MLP neurons of a small language model. Each row is named by its layer, matrix (down: output weights) and neuron, and shows model dimensions 368-431. Each number is 200 + 40 x the weight over its row's rms, rounded and kept within 0 to 999.
A block is one neuron, or neurons of one layer that tend to fire together. Before each block is what it responds to, as a language model described it from the Wikipedia text at the highest values.

Description: Year digits, sentence ends. Middle digits inside four-digit years in dates (20'1'6, 20'0'9, 1'9'49), and periods or paragraph breaks ending factual sentences or sections.
L6.down2114,179,226,175,180,280,218,183,157,221,170,216,204,200,223,195,178,218,122,148,145,237,188,245,154,216,237,275,248,200,251,206,244,214,220,185,185,214,176,234,209,151,176,194,237,156,161,193,151,192,228,193,203,232,181,193,224,234,244,229,219,264,193,212,236

Description: Sentence ends, titles, years. Fires mostly on sentence-final periods in encyclopedic prose, also on the Dr or Mrs titles before surnames and on year digits (1931, 2019).
L7.down14,251,201,197,192,206,222,202,224,220,139,146,226,137,281,211,225,261,124,199,182,184,207,197,218,189,194,228,234,225,283,224,216,194,88,192,248,210,209,252,186,230,165,290,202,212,239,177,173,240,237,243,156,244,145,145,247,200,187,204,220,232,171,176,220
L7.down630,244,170,224,156,248,240,155,162,201,191,148,201,220,188,236,202,256,166,196,224,202,182,239,247,230,250,166,164,252,219,191,201,157,188,187,179,157,225,225,216,159,299,175,165,222,166,228,224,200,227,204,169,179,195,192,230,230,157,201,243,199,243,123,235
L7.down880,204,191,214,233,210,243,200,144,117,205,189,206,174,255,152,138,195,173,127,216,200,164,223,198,216,179,197,119,192,228,160,173,171,159,222,206,191,188,170,109,239,152,252,224,196,203,193,240,236,225,227,196,253,194,215,222,236,226,213,267,171,189,224,245
L7.down1385,216,183,236,273,218,212,143,178,241,183,205,230,198,186,159,179,194,217,213,191,167,221,227,243,200,182,273,124,226,164,220,191,221,176,236,185,215,212,231,137,210,214,163,192,202,173,131,208,252,188,219,166,207,216,216,231,158,195,273,188,176,196,189,158

Description: Abbreviation-start fragments. Short word-initial fragments, mostly abbreviations before a period (c. after "(", cf., St., Inc., Jr, initials like "A. L."), plus table digits and date-preceding spaces.
L6.down586,167,234,250,190,205,216,160,230,195,203,178,223,95,151,177,186,175,180,144,218,214,171,152,248,152,150,198,218,273,224,135,217,174,226,209,183,120,200,220,202,193,181,143,181,217,218,173,140,181,151,279,155,248,151,147,181,222,200,203,162,140,150,206,192

Description: Word-initial subword fragments. The first piece of a word split into several tokens, often after the, a quote or a parenthesis, as in Dis(ability), po(etry), St(roke), Sk(ipped).
L7.down201,180,225,207,167,220,175,245,178,164,218,114,214,140,162,304,158,206,206,238,210,196,185,198,210,178,156,240,229,142,256,243,213,217,215,240,255,181,212,267,173,170,253,99,241,120,147,194,228,196,181,215,230,246,122,166,206,212,245,185,198,149,175,166,236
L7.down1329,137,197,172,174,196,218,306,130,193,200,128,165,125,114,213,180,238,204,178,179,191,243,158,217,144,193,244,241,244,194,288,179,190,257,192,157,208,208,189,217,173,229,22,186,210,109,204,170,216,206,321,223,240,77,267,168,244,203,201,182,224,247,171,162
L7.down1666,176,187,219,151,203,130,190,212,184,182,231,209,134,202,165,237,148,223,169,186,229,199,158,208,135,151,222,222,139,221,232,201,215,195,198,187,174,133,186,210,206,188,48,221,217,199,222,232,187,252,261,176,178,172,295,237,205,216,222,202,256,238,169,92
L7.down1764,156,161,81,199,286,171,167,220,251,211,170,166,176,137,206,149,208,227,176,253,138,196,173,238,133,188,283,191,229,163,258,192,209,290,214,135,213,172,252,195,273,211,15,171,203,186,227,171,212,152,246,204,227,64,240,192,240,226,159,244,209,221,156,177

Description: Start of bracketed word. First word or word piece right after an opening parenthesis or quote mark, such as (triathlon, (e.g., "tried; also sentence-opening there/There.
L2.down188,154,187,181,171,176,177,168,228,199,232,146,208,187,190,187,266,186,233,213,224,230,176,149,179,193,113,186,201,220,173,238,204,226,198,228,177,165,188,208,167,230,178,145,174,144,239,214,155,166,178,232,159,246,169,308,267,248,208,143,209,233,170,133,204
L2.down197,219,214,166,262,215,176,255,236,208,177,237,137,199,230,69,273,161,195,233,168,195,162,141,240,173,158,197,230,240,198,204,222,179,218,223,162,237,237,201,210,170,249,182,194,217,182,223,224,195,185,247,199,232,268,269,191,184,210,220,228,180,170,212,169
L2.down279,175,258,213,208,203,286,200,189,165,266,151,202,226,219,240,254,177,155,212,169,221,269,164,226,184,179,179,221,234,175,245,160,176,130,248,221,161,150,198,228,201,207,183,192,259,179,205,259,233,201,109,260,238,155,246,185,202,248,209,225,210,180,174,258
L2.down406,183,161,189,217,219,111,303,140,219,241,202,261,231,159,155,189,218,221,96,246,206,186,187,215,165,236,221,217,213,122,197,197,202,224,173,220,225,184,235,220,241,217,197,164,177,195,159,245,102,240,185,152,182,161,257,231,206,169,192,247,198,183,264,183
L2.down735,201,146,167,182,251,223,214,136,201,232,228,222,219,245,266,166,179,249,156,191,192,260,103,262,228,288,235,207,199,200,206,179,158,232,159,113,213,167,222,162,211,209,177,220,284,148,162,167,256,201,157,216,259,249,207,201,229,176,242,153,204,174,164,183
L2.down809,184,258,249,160,178,178,227,259,210,184,195,209,181,254,179,202,209,248,164,202,186,204,346,164,237,200,167,217,160,246,180,209,209,206,166,98,150,240,210,154,170,211,282,229,149,263,206,227,190,196,154,105,158,243,198,204,153,250,225,196,193,203,257,195
L2.down965,222,92,215,219,206,159,187,148,240,221,236,213,217,234,215,177,158,214,173,242,150,162,188,210,165,169,167,122,173,212,183,166,211,244,265,200,253,273,230,140,129,287,113,160,313,138,222,164,225,206,159,292,140,257,176,284,195,287,191,220,168,161,213,200
L2.down970,182,245,176,137,183,270,148,191,222,201,169,219,169,257,149,239,196,199,210,224,181,258,196,203,166,118,236,204,236,186,173,235,257,225,182,186,198,174,191,200,152,193,156,135,176,140,261,294,191,208,255,130,130,153,208,124,210,218,206,267,211,168,236,190
L2.down1177,232,203,265,187,191,219,236,230,237,248,153,124,295,235,172,216,190,185,136,204,227,202,186,228,213,163,231,192,184,218,238,154,188,265,219,200,237,150,211,90,130,156,220,273,197,254,176,166,158,224,178,122,252,155,238,208,234,171,197,149,186,188,206,208
L2.down1219,144,223,240,135,233,170,184,131,173,144,213,309,218,267,219,146,211,148,181,221,180,235,211,175,225,265,199,240,200,205,199,126,190,182,102,176,108,58,242,163,176,169,151,207,183,243,120,234,166,205,205,209,180,253,218,146,214,114,219,200,194,220,220,171
L2.down1381,178,204,188,279,209,191,179,167,276,191,220,170,204,218,210,188,209,172,177,282,182,196,196,195,148,141,235,259,183,212,165,239,193,217,255,188,199,255,154,257,147,281,178,175,255,216,214,178,184,202,210,174,194,223,145,248,173,236,218,276,295,198,187,239
L2.down1701,219,224,157,138,175,250,248,243,218,184,160,188,200,127,218,181,256,138,200,204,257,173,228,234,285,161,146,204,149,285,129,212,191,201,211,252,144,179,167,248,193,167,216,221,186,182,187,262,232,109,223,194,163,144,194,194,164,204,191,211,178,174,207,198
L2.down1713,229,163,241,163,193,249,208,208,198,184,127,202,263,199,256,191,231,278,200,130,179,185,256,230,215,241,149,137,175,180,249,202,292,202,246,132,236,148,256,127,213,180,224,180,178,166,216,153,163,181,216,174,164,173,170,194,245,116,234,128,199,268,218,192
L2.down1762,194,157,221,239,178,210,254,147,244,132,211,201,279,166,245,189,244,274,203,235,195,177,232,185,228,210,229,174,241,201,168,178,260,194,167,195,191,228,181,164,204,204,201,246,203,232,154,186,272,143,206,224,253,209,214,206,174,177,178,276,195,188,238,189
L2.down1936,167,169,218,200,142,208,149,174,159,120,275,175,295,256,172,221,247,167,199,272,212,174,205,228,173,207,221,267,201,181,213,200,153,152,220,160,285,258,127,245,137,204,197,240,201,184,220,195,158,215,198,190,172,198,257,217,181,159,224,315,250,252,216,162
L2.down2232,266,163,97,202,183,183,209,232,183,208,188,175,217,267,258,257,143,255,155,205,124,199,134,206,239,215,192,205,192,252,141,236,142,188,198,130,99,253,178,213,233,178,239,146,168,192,235,189,210,268,192,212,242,238,189,154,220,129,184,206,273,198,193,191